Part of a small language model's weights.
Size: 17 layers, width 160, 2 heads of 64 (1 for keys and values), MLP 448 SwiGLU, vocabulary 2048, 5.36M parameters.
MLP neurons of a small language model. Each row is named by its layer, matrix (gate and up: input weights) and neuron, and shows model dimensions 16-111. Each number is 50 + 15 x the weight over its row's rms, rounded and kept within 0 to 99. A neuron's up and down rows have the sign that makes its largest values positive.
After each neuron's rows, "fires after" lists the tokens most often just before its 100 highest values on Wikipedia text that the model never trained on.

L6.gate42:41 42 69 44 44 21 47 53 52 40 43 34 47 34 55 34 31 22 50 45 48 16 62 50 56 57 46 25 57 64 45 95 54 57 31 50 71 50 60 47 45 62 78 39 56 41 59 58 83 42 46 68 42 58 71 71 57 50 64 25 60 22 61 29 37 51 34 26 28 40 56 92 65 67 30 69 65 47 62 48 70 67 61 51 68 40 48 49 65 69 38 43 49 61 76 46
L6.up42:37 25 46 32 67 52 40 11 60 27 42 31 48 41 59 41 68 56 43 21 74 45 35 15 46 44 51 28 46 51 36 38 68 59 31 45 67 47 61 30 50 65 62 67 45 51 42 45 64 29 36 42 57 65 53 31 43 55 66 46 47 62 44 53 29 39 31 42 34 63 46 61 35 62 31 78 62 26 51 25 63 60 58 39 45 28 51 31 65 45 37 39 36 40 52 30
fires after: "le", " Le", "n", " f", "ian", "f"

L8.gate344:58 77 45 53 51 57 45 54 63 49 62 44 29 57 80 44 57 51 33 76 39 59 59 44 25 46 47 59 50 41 45 64 50 51 63 38 61 53 37 58 58 10 48 49 47 34 45 46 48 62 14 44 48 45 41 28 50 38 29 29 66 77 36 34 45 47 67 45 50 59 73 51 44 77 36 71 37 34 67 46 51 68 44 57 78 51 50 37 33 74 09 75 77 43 60 61
L8.up344:43 90 38 64 44 43 29 32 56 42 56 49 67 66 17 34 38 57 34 84 69 66 60 50 45 63 67 34 49 49 58 90 59 43 37 58 45 25 38 63 42 56 44 48 43 44 61 35 25 51 28 55 10 62 44 52 78 35 45 55 46 72 67 69 30 33 54 56 59 41 61 42 56 54 46 72 49 71 34 56 49 80 47 65 66 43 70 26 57 51 69 30 79 60 33 46
fires after: "\n", " ch", " pro", "cu", " fa", "fe"

L13.gate21:50 42 32 35 42 75 36 14 65 74 52 62 78 27 41 40 54 41 69 36 40 40 38 23 92 66 54 13 47 59 62 46 54 62 45 62 42 42 49 26 43 51 66 59 59 54 75 50 39 58 62 44 50 59 62 55 32 61 30 55 53 70 53 46 42 75 70 49 79 44 31 67 33 35 76 42 42 61 58 52 64 47 40 63 53 51 72 62 22 55 47 65 64 29 57 31
L13.up21:49 24 27 49 26 49 47 25 48 66 56 68 62 44 37 45 32 41 30 31 64 61 46 57 46 33 49 25 74 61 55 50 65 57 60 43 13 41 22 60 44 18 06 66 52 42 89 57 67 51 61 33 37 73 48 31 78 60 48 44 64 67 81 54 41 42 67 59 59 49 30 80 46 26 34 36 32 53 35 46 37 49 56 62 32 41 39 53 42 61 50 47 54 51 44 57
fires after: " ", " Ar", "e", "re", "r"

L8.gate241:64 31 69 25 42 94 21 72 40 45 69 24 42 45 49 65 59 58 46 44 34 50 53 68 49 50 35 56 50 33 14 38 53 44 44 45 46 52 59 49 49 32 37 51 48 28 64 52 62 33 61 46 32 36 48 41 49 37 37 75 41 43 42 59 54 39 42 62 31 33 33 26 37 60 58 74 43 58 60 40 79 60 19 58 39 74 54 53 22 27 67 40 34 30 49 57
L8.up241:47 74 62 38 69 49 60 34 57 55 55 32 55 65 20 64 36 53 79 30 72 36 64 53 60 61 70 71 68 52 38 71 53 23 47 52 16 47 66 33 40 46 52 52 50 48 45 59 40 44 62 56 48 59 46 62 43 92 21 50 57 26 67 37 64 30 49 42 63 31 29 58 92 24 56 36 54 43 52 41 57 49 41 44 57 46 71 72 61 70 58 61 47 80 66 64
fires after: " the", "er", "'", " w"

L13.gate7:51 46 71 59 62 56 63 63 49 57 54 72 51 51 79 42 51 52 58 23 30 57 55 40 55 38 42 83 62 44 59 59 68 57 53 27 17 46 44 73 72 53 41 55 50 61 11 53 69 52 38 46 66 59 30 39 42 52 56 38 50 41 27 65 59 73 45 26 75 12 40 22 69 38 72 35 69 23 43 27 43 51 73 58 50 24 27 65 44 59 44 45 65 47 33 48
L13.up7:52 49 64 41 28 31 76 59 55 68 33 29 70 39 61 27 76 58 27 66 55 47 47 36 64 63 53 80 53 89 31 40 47 78 42 62 53 50 69 47 27 69 32 26 49 33 40 52 45 59 40 35 59 35 64 44 28 66 41 42 51 57 47 33 47 34 51 55 46 36 71 37 30 63 59 76 69 58 64 66 52 25 18 37 60 29 23 36 29 63 48 76 34 63 66 26
fires after: "-", "---|---|---|---|", "g", " G"

L14.gate289:53 55 44 31 48 43 31 57 59 51 63 56 26 31 53 62 61 60 56 51 49 28 24 41 62 46 60 57 47 67 43 51 57 24 56 57 60 55 53 47 84 48 32 47 53 86 59 54 62 68 51 58 48 13 21 75 73 34 79 33 44 37 76 39 50 50 48 84 48 53 32 68 68 36 58 52 38 58 65 52 48 50 28 50 52 55 63 40 45 43 56 50 31 36 30 22
L14.up289:68 38 38 59 25 52 45 87 42 25 51 54 56 54 59 40 46 47 23 61 27 47 66 15 29 08 55 30 54 66 51 46 21 69 38 71 46 32 58 18 51 52 53 41 79 74 70 37 37 73 61 55 53 40 48 38 43 52 24 55 67 64 52 44 58 44 52 38 55 64 44 63 26 43 39 35 61 55 64 66 55 42 43 66 40 48 73 59 75 46 36 44 59 63 56 52
fires after: " re", " a", " de", " dis", " d", " "

L6.gate254:63 76 57 46 47 69 54 15 46 56 63 62 35 44 65 65 32 62 70 70 13 45 47 76 45 34 67 52 35 65 47 35 57 47 67 37 54 34 45 52 61 43 57 57 66 50 59 41 78 82 42 58 74 77 65 59 48 53 44 22 45 23 36 70 49 70 49 52 51 59 07 47 56 34 42 42 46 54 36 40 57 65 54 63 51 68 36 34 36 54 49 35 42 49 73 45
L6.up254:81 47 49 50 33 40 52 42 49 63 34 66 33 46 60 58 34 37 46 15 14 37 55 48 59 63 37 24 65 68 48 61 54 51 43 32 30 37 58 93 67 48 49 57 88 54 73 36 63 53 71 68 56 44 43 53 64 53 50 53 56 48 48 67 46 35 66 27 31 25 61 25 50 59 52 52 80 62 42 39 53 39 62 44 45 33 27 47 44 68 57 21 30 56 80 43
fires after: "e", " h", " Li", " H", "o"

L4.gate167:37 43 55 36 46 64 53 59 54 68 66 61 51 63 48 85 40 23 73 47 46 70 31 67 68 48 23 39 32 25 53 60 48 63 37 56 67 53 66 38 49 49 55 63 47 52 47 70 38 56 77 35 00 70 34 48 54 39 58 47 49 43 44 56 48 41 57 71 28 62 53 60 42 51 54 74 56 36 88 41 44 55 69 43 56 66 87 58 29 72 42 32 32 20 51 58
L4.up167:56 40 49 63 74 53 68 19 43 60 47 66 55 41 54 34 63 85 50 54 40 43 47 55 62 45 73 56 62 47 44 68 72 44 45 76 47 63 82 39 41 56 48 57 65 45 39 49 42 52 49 48 79 42 55 63 36 64 64 48 45 33 25 44 37 51 26 56 31 78 74 36 34 56 48 45 30 37 34 37 75 65 62 51 74 31 28 09 41 58 41 47 46 41 35 44
fires after: " f", " F", " me", "f", " se"

L7.gate248:69 37 65 49 41 36 52 38 49 43 54 36 35 40 29 56 53 54 47 53 30 27 88 51 45 43 57 06 35 36 54 15 35 59 43 61 56 54 35 50 49 52 46 59 33 69 50 53 69 76 24 70 47 86 62 63 66 79 57 45 64 51 34 22 48 43 47 50 75 51 50 20 53 71 55 67 55 29 43 43 45 53 35 42 45 64 64 35 67 50 50 51 78 29 06 50
L7.up248:40 36 56 47 25 30 62 47 21 47 17 61 37 42 47 54 49 30 54 60 38 50 67 45 67 30 41 45 42 55 53 26 34 47 30 63 52 58 59 34 35 25 58 53 44 57 71 49 43 37 37 49 31 53 52 63 59 44 62 54 43 48 55 28 46 27 64 65 33 80 40 01 42 69 74 33 60 44 62 33 42 31 41 53 68 51 54 13 51 68 39 47 55 59 43 62
fires after: " M", " T", " D", "ar", " St", " And"

L4.gate211:49 64 33 29 46 62 51 51 64 62 51 31 58 59 32 50 41 23 49 46 65 60 60 56 69 75 55 59 53 47 28 40 55 47 69 68 79 47 60 67 69 35 42 54 30 42 73 38 62 67 59 73 51 50 19 60 45 74 74 44 48 62 37 47 21 45 53 25 41 30 41 46 65 80 47 35 39 31 62 40 44 66 27 43 82 49 37 29 76 85 70 52 48 30 59 27
L4.up211:65 66 36 45 44 64 39 65 60 55 28 47 34 32 50 47 47 50 54 64 25 78 48 28 56 74 44 56 44 51 36 47 64 50 50 79 32 51 28 48 71 53 39 48 65 68 42 56 62 41 39 46 47 57 69 66 45 56 41 62 16 15 63 64 37 53 16 64 41 47 44 58 47 64 28 53 37 44 59 19 39 57 37 23 74 63 48 38 53 37 34 65 49 52 40 61
fires after: " st", " se", " do", " W", " re"

L7.gate90:46 23 62 67 31 47 29 32 82 83 39 33 26 31 41 45 51 51 60 44 17 58 20 50 49 51 35 64 59 49 23 51 48 60 32 60 68 39 57 51 43 55 33 78 29 47 35 58 66 31 48 34 56 62 53 44 48 33 55 60 32 51 31 50 43 62 38 46 65 57 40 49 43 43 81 40 55 49 30 37 12 55 46 35 42 28 59 31 68 86 54 44 65 63 62 50
L7.up90:52 51 53 43 39 56 62 25 59 41 57 42 67 35 63 56 36 55 53 40 10 72 53 21 50 60 40 49 51 34 57 42 49 21 40 63 73 58 54 76 57 68 58 34 61 62 22 55 38 22 58 31 51 33 44 18 16 51 52 78 56 44 43 38 45 26 56 66 62 59 91 41 28 42 39 46 60 97 43 49 51 63 40 32 48 49 51 59 32 58 66 41 18 47 60 57
fires after: "==", "D", " G", "-", " P", "ot"

L5.gate88:62 33 45 46 24 65 59 68 54 49 68 36 21 33 55 51 71 59 46 65 48 49 54 80 63 48 49 37 70 32 37 48 63 70 48 62 38 41 21 44 40 61 74 69 47 19 44 49 75 08 42 34 60 62 52 57 80 62 47 30 48 22 43 48 75 61 38 40 43 41 31 27 52 65 44 64 47 57 52 49 61 30 29 39 56 35 70 77 48 44 31 49 32 36 43 38
L5.up88:74 49 55 65 42 40 42 50 34 47 45 31 46 60 33 49 69 42 55 53 32 40 57 50 48 42 41 68 82 67 43 54 33 70 50 19 41 36 52 74 46 46 56 26 32 53 46 19 59 55 43 54 40 57 48 49 41 50 52 23 62 66 54 26 48 46 59 68 05 27 41 46 70 22 75 76 45 27 73 64 24 60 49 73 41 44 24 34 60 40 52 38 46 37 63 55
fires after: "ar", "row", "er", " W", " War", "ch"

L6.gate317:21 28 41 40 79 48 54 58 97 40 40 54 48 63 49 49 51 57 74 50 60 48 35 53 34 46 53 45 69 43 73 35 28 40 37 53 58 38 63 73 33 35 42 67 57 41 58 55 66 42 59 59 42 21 63 61 61 55 54 14 46 34 64 45 51 41 46 36 80 56 57 32 31 68 62 53 48 45 46 73 56 59 45 48 27 44 65 73 37 64 76 76 41 31 32 65
L6.up317:61 39 49 50 46 27 34 33 71 58 73 39 54 10 50 58 75 57 50 34 57 54 45 81 38 40 61 51 39 46 61 45 62 48 35 50 68 40 53 31 62 71 56 71 64 44 54 52 51 58 40 60 38 35 44 95 18 57 41 44 56 53 52 60 43 33 53 46 52 63 55 22 50 54 28 34 39 53 56 57 51 39 97 34 54 52 62 29 35 29 54 36 46 49 54 37
fires after: " the", "|", " in", " to", " a"

L14.gate209:39 39 75 59 52 68 40 61 54 33 48 39 35 20 35 32 65 66 41 50 40 77 57 52 59 59 41 45 62 37 49 44 50 44 45 58 89 49 91 46 35 64 28 69 74 43 48 55 58 35 31 53 63 53 88 40 39 29 46 73 56 34 35 62 39 53 69 60 61 45 51 52 70 46 60 59 41 53 71 29 73 45 53 77 39 41 37 43 46 30 55 67 67 55 43 61
L14.up209:45 39 84 31 61 31 44 26 19 51 66 37 56 33 40 70 53 57 82 40 45 48 29 38 82 53 57 65 60 95 44 46 66 52 46 47 57 31 40 56 33 28 53 50 44 42 71 65 36 34 44 46 66 27 64 69 54 26 38 32 21 40 51 62 18 70 62 48 31 49 43 45 53 37 50 39 59 41 44 49 49 62 55 27 80 49 52 45 69 66 64 35 18 60 49 27
fires after: " |", " S", "|", "f", " f", "ar"

L6.gate339:31 31 52 39 26 67 64 47 80 57 56 25 51 45 28 66 45 31 39 71 48 35 61 60 64 56 49 23 37 55 31 64 29 18 52 36 30 61 64 23 34 26 34 64 53 42 70 40 53 35 81 44 31 09 50 49 59 48 59 39 48 59 42 69 42 67 59 34 62 47 44 33 51 64 60 43 78 34 67 51 45 41 54 41 62 43 60 67 68 43 40 42 44 53 47 39
L6.up339:39 41 83 52 44 66 48 53 40 43 26 37 28 61 18 33 75 43 54 55 34 62 26 97 58 51 53 38 31 38 35 50 62 32 58 60 53 47 38 45 71 46 67 72 71 53 62 38 38 39 46 40 37 33 50 39 73 54 45 59 62 50 82 58 84 75 49 54 80 48 53 60 59 42 32 47 55 60 49 49 27 44 76 46 60 52 53 51 57 60 15 53 48 28 65 52
fires after: " ", " E", " con", "t", "d", " p"

L5.gate153:44 50 70 30 44 31 24 27 47 47 52 66 42 50 64 82 73 64 56 51 49 38 52 68 57 40 52 38 48 64 34 41 09 39 68 40 32 63 53 37 51 76 33 42 51 63 74 38 70 43 60 55 42 58 68 78 53 36 15 56 64 45 59 68 78 39 50 50 37 79 89 48 44 55 57 71 63 27 47 47 51 24 37 15 65 33 66 49 42 61 27 34 34 52 44 57
L5.up153:35 82 74 66 51 77 75 59 45 70 39 27 75 51 21 43 40 70 59 45 61 40 54 46 62 39 59 54 21 62 66 28 31 41 37 43 67 40 35 53 36 32 11 57 37 56 29 54 52 45 42 35 28 36 53 48 41 33 40 40 28 58 33 47 45 52 52 49 63 60 68 45 61 56 51 64 44 50 54 51 43 47 64 33 31 32 46 46 69 33 68 35 60 70 80 36
fires after: "p", "cu", "s", "k", " p"

L8.gate413:15 44 36 53 30 62 41 33 50 74 48 59 74 28 15 33 44 50 56 50 45 63 18 37 81 39 33 62 39 61 54 64 51 43 20 47 49 62 65 46 44 42 33 19 38 24 48 41 41 37 51 57 77 47 45 54 53 53 57 46 55 40 59 34 49 31 54 42 72 46 58 42 68 38 70 68 55 45 70 42 43 54 39 68 59 61 67 33 32 71 92 68 56 53 23 53
L8.up413:53 56 38 39 48 37 36 37 27 61 64 67 83 59 35 58 52 53 40 47 42 32 24 42 38 52 64 52 56 23 60 19 76 58 60 51 32 58 42 28 51 47 60 52 92 34 52 54 53 45 39 46 92 47 42 59 57 42 61 31 45 53 42 49 65 69 61 47 56 58 61 60 40 41 62 51 58 27 67 77 85 75 46 26 45 57 43 67 61 65 43 53 40 55 57 40
fires after: "s", " S", "et"

L14.gate82:31 26 36 77 85 52 26 61 66 45 19 55 55 53 57 78 41 55 67 60 33 44 56 41 57 65 83 56 40 58 56 43 31 68 57 56 79 31 54 22 38 60 59 67 44 33 55 55 64 37 42 76 57 35 67 37 57 73 29 62 48 53 49 44 45 63 59 67 70 53 43 67 28 52 58 39 30 46 49 73 48 67 12 65 32 67 67 34 58 39 67 60 61 59 51 37
L14.up82:26 20 47 67 36 51 54 50 58 65 64 34 76 56 69 46 43 40 56 53 73 36 73 57 53 44 50 58 40 42 40 24 43 27 44 55 65 56 56 30 60 56 60 51 59 34 46 73 39 66 54 62 46 67 60 43 43 61 58 53 39 34 23 56 38 36 12 45 55 25 37 38 46 11 63 20 91 51 55 52 65 45 60 83 65 53 36 79 25 41 40 38 65 57 10 61
fires after: " in", "|", " In", "s", " ex", " S"

L6.gate362:86 57 52 65 35 49 60 24 60 63 70 23 18 49 68 49 66 19 60 50 55 60 24 40 61 60 65 58 38 70 49 53 64 32 47 52 50 48 44 53 46 46 48 65 42 29 14 40 65 42 54 26 47 25 37 13 27 53 67 47 31 62 55 58 46 42 65 72 53 77 16 28 58 26 42 62 66 49 38 52 54 46 56 68 56 46 58 56 64 59 57 25 52 52 51 55
L6.up362:82 61 64 39 40 15 65 43 60 56 75 45 27 47 62 30 49 56 62 66 70 48 55 52 58 35 59 55 49 47 50 58 70 58 70 47 59 73 92 83 54 40 41 74 09 63 44 30 51 38 73 37 45 68 40 65 55 90 33 47 45 53 36 85 40 43 47 52 31 62 56 50 45 57 50 47 43 37 33 55 44 78 58 43 80 46 41 35 55 59 62 27 46 50 54 62
fires after: " ch", "il", "hu", " Ch", "ri"

L12.gate224:35 32 57 28 44 59 45 29 71 43 51 72 55 49 63 53 31 60 62 40 34 55 55 25 55 59 73 38 69 79 62 39 63 50 32 56 49 67 75 62 48 31 21 58 70 50 75 68 39 55 57 20 66 38 54 44 48 37 47 27 47 54 34 47 17 92 48 60 53 60 30 77 69 13 48 40 43 38 47 37 54 47 41 47 55 35 73 43 48 67 54 40 57 51 56 52
L12.up224:53 57 52 50 31 30 70 49 51 72 59 19 24 26 63 40 18 13 38 24 51 38 67 63 51 42 76 66 51 58 59 54 21 53 31 75 43 38 55 30 45 42 46 46 61 52 65 64 51 68 37 67 65 38 43 45 48 49 59 52 35 73 36 61 29 42 45 69 51 56 45 73 51 50 51 50 18 28 52 57 57 34 49 47 62 56 77 31 53 76 68 68 28 76 63 47
fires after: " ", " part", "ist", " (", " |", " re"

L7.gate196:42 53 36 47 77 85 28 77 44 33 43 45 51 52 38 38 65 55 31 38 67 47 38 36 50 46 26 54 61 22 48 44 52 56 69 54 59 67 23 58 38 62 34 61 63 53 59 99 25 77 49 36 60 27 61 50 62 27 66 36 79 51 76 67 56 35 66 43 50 48 47 42 55 21 61 21 45 61 62 77 41 52 67 60 55 62 51 34 32 56 49 30 37 65 64 48
L7.up196:54 53 56 45 55 48 46 50 67 99 42 59 57 47 64 67 17 83 20 33 64 60 55 48 36 30 56 52 54 36 59 46 61 55 64 43 35 30 46 44 50 48 44 55 63 32 75 32 30 53 83 60 61 61 42 39 57 50 64 47 55 47 80 73 41 58 47 45 59 45 57 84 46 74 54 34 38 63 36 61 62 60 55 62 49 48 54 51 52 58 47 38 48 45 25 43
fires after: " ", " (", " d", "e"

L5.gate229:53 54 32 39 50 64 36 49 54 37 76 56 27 65 44 35 48 62 41 41 70 27 28 57 26 39 46 80 56 78 48 29 68 46 56 31 18 42 49 30 32 42 56 67 48 32 75 20 41 66 35 54 34 43 33 48 41 21 40 37 43 58 53 65 46 48 53 54 54 48 36 32 39 61 51 40 69 55 31 43 60 31 47 61 45 55 44 49 65 10 68 18 78 24 63 62
L5.up229:49 27 09 61 37 44 54 59 37 70 77 76 24 29 42 77 74 36 65 75 50 42 42 44 66 28 46 66 28 47 66 59 49 58 39 50 48 37 68 46 46 39 62 61 43 31 72 15 63 41 37 67 47 26 57 67 53 39 43 55 56 53 54 66 35 39 57 35 51 54 53 45 51 48 47 56 58 60 56 67 76 18 73 39 50 29 63 47 57 46 69 47 40 41 62 36
fires after: "e", "ra", "ga", " Mar", "o", " former"

L13.gate283:62 33 47 42 20 61 41 46 65 75 42 50 20 34 42 45 33 14 30 58 65 46 48 53 67 27 58 34 64 60 57 47 57 36 68 61 41 50 51 54 48 64 60 40 35 49 47 36 62 33 73 49 57 42 44 19 69 44 42 51 68 27 61 49 70 47 59 45 50 42 40 67 51 27 64 39 30 28 30 45 61 54 84 57 55 31 38 22 39 75 19 75 78 46 34 42
L13.up283:37 33 61 50 34 20 78 40 86 34 42 35 41 46 46 65 66 60 31 60 38 54 56 57 66 39 76 73 59 15 55 72 36 37 23 52 69 35 83 52 59 76 69 36 49 48 54 56 60 32 23 48 44 55 65 47 55 23 40 46 64 52 36 54 62 41 76 61 59 60 51 35 45 51 48 70 35 42 63 47 46 56 43 69 38 46 94 58 50 58 45 42 39 34 43 41
fires after: "s", " ", " F", " f"

L10.gate252:74 52 48 27 65 51 47 29 49 48 58 40 27 66 59 69 38 54 41 51 40 34 39 32 50 49 61 38 57 73 50 55 52 54 66 78 74 68 49 55 38 50 62 65 35 81 56 55 53 53 27 46 47 43 52 13 48 62 53 43 29 72 21 62 38 52 68 41 50 34 50 85 87 58 45 37 52 55 15 47 77 65 56 40 65 46 23 47 58 46 52 58 68 47 53 42
L10.up252:56 21 52 42 52 57 42 68 63 66 74 29 41 56 56 76 62 32 69 33 26 44 51 80 50 75 42 52 69 28 22 60 66 50 51 50 59 54 55 40 49 69 30 35 41 36 84 52 56 66 45 60 41 53 63 63 65 48 38 44 61 64 56 42 38 32 68 60 77 32 35 26 19 53 28 44 54 38 67 27 32 92 33 60 36 74 44 31 39 37 49 74 36 45 65 52
fires after: " ", " b", "ne", "k", " w", " bo"

L5.gate424:71 21 49 51 67 59 69 45 63 78 30 32 19 42 55 56 56 28 77 72 38 56 38 37 54 33 23 47 73 58 50 78 28 39 47 38 51 51 59 25 47 31 68 47 40 34 62 55 40 40 60 72 47 51 54 45 46 62 38 29 45 28 44 54 60 64 78 51 32 53 69 48 25 58 59 54 32 47 58 43 68 49 79 63 65 74 48 36 34 31 24 40 43 63 41 32
L5.up424:43 68 56 55 78 62 27 36 63 31 47 36 45 51 53 86 51 58 52 34 34 39 48 15 49 71 62 28 68 52 40 52 54 49 40 83 57 37 57 67 55 48 58 53 52 44 61 57 55 31 41 23 57 32 72 71 42 03 33 46 55 65 38 33 23 29 29 44 64 47 38 51 84 48 54 66 27 60 55 52 52 51 72 40 62 46 58 50 61 40 57 53 50 76 58 55
fires after: " F", " Mi", " C", " B", " Me", " f"

L5.gate321:32 45 40 30 26 83 43 34 56 57 39 48 61 59 43 43 47 62 50 53 66 31 44 67 54 72 64 59 43 55 36 53 60 49 56 50 34 53 34 36 57 26 61 62 62 71 29 71 50 84 46 42 53 51 67 50 37 34 44 55 53 55 57 47 61 37 58 62 51 34 33 30 28 75 39 50 55 64 58 39 14 22 28 61 55 36 42 45 47 40 34 42 67 43 74 54
L5.up321:54 36 62 33 33 58 46 71 55 60 43 45 55 37 41 89 56 74 68 67 55 42 48 45 26 68 72 63 44 60 46 60 43 53 51 57 68 65 56 36 63 44 74 36 68 43 44 33 34 43 38 21 39 59 08 42 31 37 50 54 64 31 80 63 48 26 40 48 27 43 55 69 67 54 62 49 46 55 45 54 56 29 37 76 72 53 61 48 38 57 34 59 55 82 56 29
fires after: " pro", "ra", " Pa", "ro", "la", " "

L4.gate332:27 75 53 67 71 48 48 21 70 59 26 61 69 44 48 54 18 55 38 80 31 56 32 32 66 34 48 51 66 74 54 61 41 31 32 80 51 56 66 26 50 55 35 52 49 38 44 39 10 63 54 43 67 32 67 40 54 71 47 45 45 51 41 46 57 64 48 54 58 58 35 42 25 59 59 48 63 42 78 35 50 52 64 34 67 56 55 52 38 48 48 45 65 51 55 40
L4.up332:42 50 77 63 56 67 59 56 67 41 33 38 52 44 49 69 34 41 60 66 40 57 38 61 44 54 65 66 59 80 69 39 47 48 59 58 42 51 42 26 70 50 33 53 95 52 62 47 53 70 53 06 47 43 27 16 34 60 42 59 59 67 49 58 63 42 43 57 46 25 52 46 38 59 66 61 77 65 58 22 36 47 57 26 54 37 38 58 54 54 67 41 37 66 64 63
fires after: " ", " con", " dis", "le"

L6.gate163:24 50 47 34 43 59 33 43 77 61 44 52 43 53 61 73 55 58 37 58 43 56 46 70 44 70 38 77 77 38 30 58 33 14 44 41 66 47 32 53 40 30 59 50 53 44 42 42 49 54 60 43 39 46 42 28 53 22 57 44 46 46 41 47 37 61 46 74 65 17 65 81 55 53 11 67 50 64 77 55 27 27 40 79 33 49 34 36 46 52 58 51 36 24 70 35
L6.up163:60 56 61 35 51 50 49 63 60 83 11 74 41 50 33 74 60 64 42 46 37 29 38 65 28 52 46 58 64 57 28 56 37 57 61 44 70 57 21 47 28 45 65 46 68 42 39 45 30 48 66 43 53 69 39 27 56 34 41 33 47 18 64 62 56 64 48 62 57 48 07 53 22 37 51 62 50 44 31 33 35 45 52 74 35 66 67 31 55 39 52 34 58 34 55 58
fires after: "ro", "la", " Ma", " Lo", "vol", "ra"

L4.gate165:73 49 60 32 38 48 31 79 58 42 50 18 47 52 30 45 49 51 32 44 23 22 38 48 47 81 55 39 53 53 47 65 55 76 14 41 64 56 27 47 52 43 43 59 48 58 75 47 51 26 69 43 65 24 56 45 56 31 49 53 33 64 72 40 38 53 15 35 48 31 53 68 45 71 93 60 85 28 71 65 38 60 47 61 47 43 39 19 38 90 65 27 42 30 50 76
L4.up165:51 54 63 48 49 33 59 48 57 37 45 62 30 32 48 56 48 57 50 52 29 60 57 31 60 84 48 34 48 29 47 89 70 87 52 53 56 71 41 57 58 41 62 60 33 47 40 65 50 49 58 65 52 60 60 60 70 75 72 54 46 61 64 19 56 65 38 49 81 27 27 73 49 55 52 33 42 27 57 76 48 46 20 54 37 53 52 41 40 47 58 33 46 48 38 66
fires after: "or", " the", " win", "er", " Go"

L11.gate69:26 39 49 39 62 43 27 45 56 53 60 32 56 41 55 59 28 28 59 36 30 44 82 54 43 54 30 42 43 64 49 30 53 53 41 40 49 32 43 35 48 69 46 63 77 36 70 53 48 65 59 63 88 27 37 33 44 79 62 37 65 58 47 47 46 57 24 51 30 55 26 26 60 46 46 38 74 54 71 45 58 56 52 58 55 26 42 79 37 52 57 47 58 64 47 40
L11.up69:74 50 54 32 49 54 47 56 18 61 20 58 36 69 79 56 64 33 43 54 23 56 17 70 66 66 52 68 49 34 60 48 48 55 61 28 62 61 68 56 55 39 64 79 41 72 67 80 41 46 35 30 37 54 61 44 46 42 66 35 61 58 44 55 46 54 56 63 52 57 31 28 30 49 46 19 56 55 57 45 26 64 23 41 50 16 71 32 26 29 61 61 67 41 62 48
fires after: " ", "le", " J", "la", "w", " la"

L4.gate86:64 55 70 34 44 34 62 44 50 51 22 51 55 70 41 61 50 51 49 64 38 52 42 74 55 64 54 51 30 42 74 27 43 32 26 73 53 48 44 56 49 35 51 57 59 60 40 67 68 71 52 63 57 51 63 48 48 38 71 46 40 65 62 56 36 63 60 75 60 78 58 64 78 55 51 27 51 63 25 58 38 41 46 72 65 43 33 43 50 68 41 46 39 22 44 55
L4.up86:35 41 42 03 52 52 73 62 24 63 31 36 67 58 60 50 39 12 62 87 71 50 58 65 78 55 71 53 40 58 39 51 45 38 58 48 52 54 30 32 68 37 52 55 44 55 71 37 50 49 06 56 41 79 45 62 64 44 47 23 45 44 51 78 24 57 44 53 68 48 33 53 50 64 44 41 58 55 64 12 57 47 48 55 37 34 46 34 59 43 51 63 85 65 45 51
fires after: " T", " Bo", "M", " M", " Mo", " Lo"

L11.gate434:51 83 80 62 63 54 55 63 54 36 67 52 58 26 42 44 52 14 46 51 42 41 55 53 70 60 71 46 48 38 63 46 52 51 49 44 84 67 60 46 28 26 48 27 42 45 64 67 44 62 63 47 60 66 72 53 81 39 59 44 25 49 59 73 55 66 63 68 38 67 84 34 39 71 46 47 35 40 35 53 28 64 50 69 65 53 47 24 51 65 32 75 69 54 44 80
L11.up434:46 35 48 44 77 43 38 49 54 77 36 36 41 68 49 29 59 54 47 60 28 51 45 51 26 65 48 30 58 32 29 39 49 27 41 53 54 48 77 53 53 47 48 50 47 42 47 61 34 39 56 57 14 39 56 29 45 53 33 37 55 42 24 47 70 68 20 33 36 65 19 73 45 75 38 73 59 72 33 61 64 69 45 62 55 39 50 41 49 48 33 69 46 47 40 51
fires after: " ", " in", "app", " p", " Pe"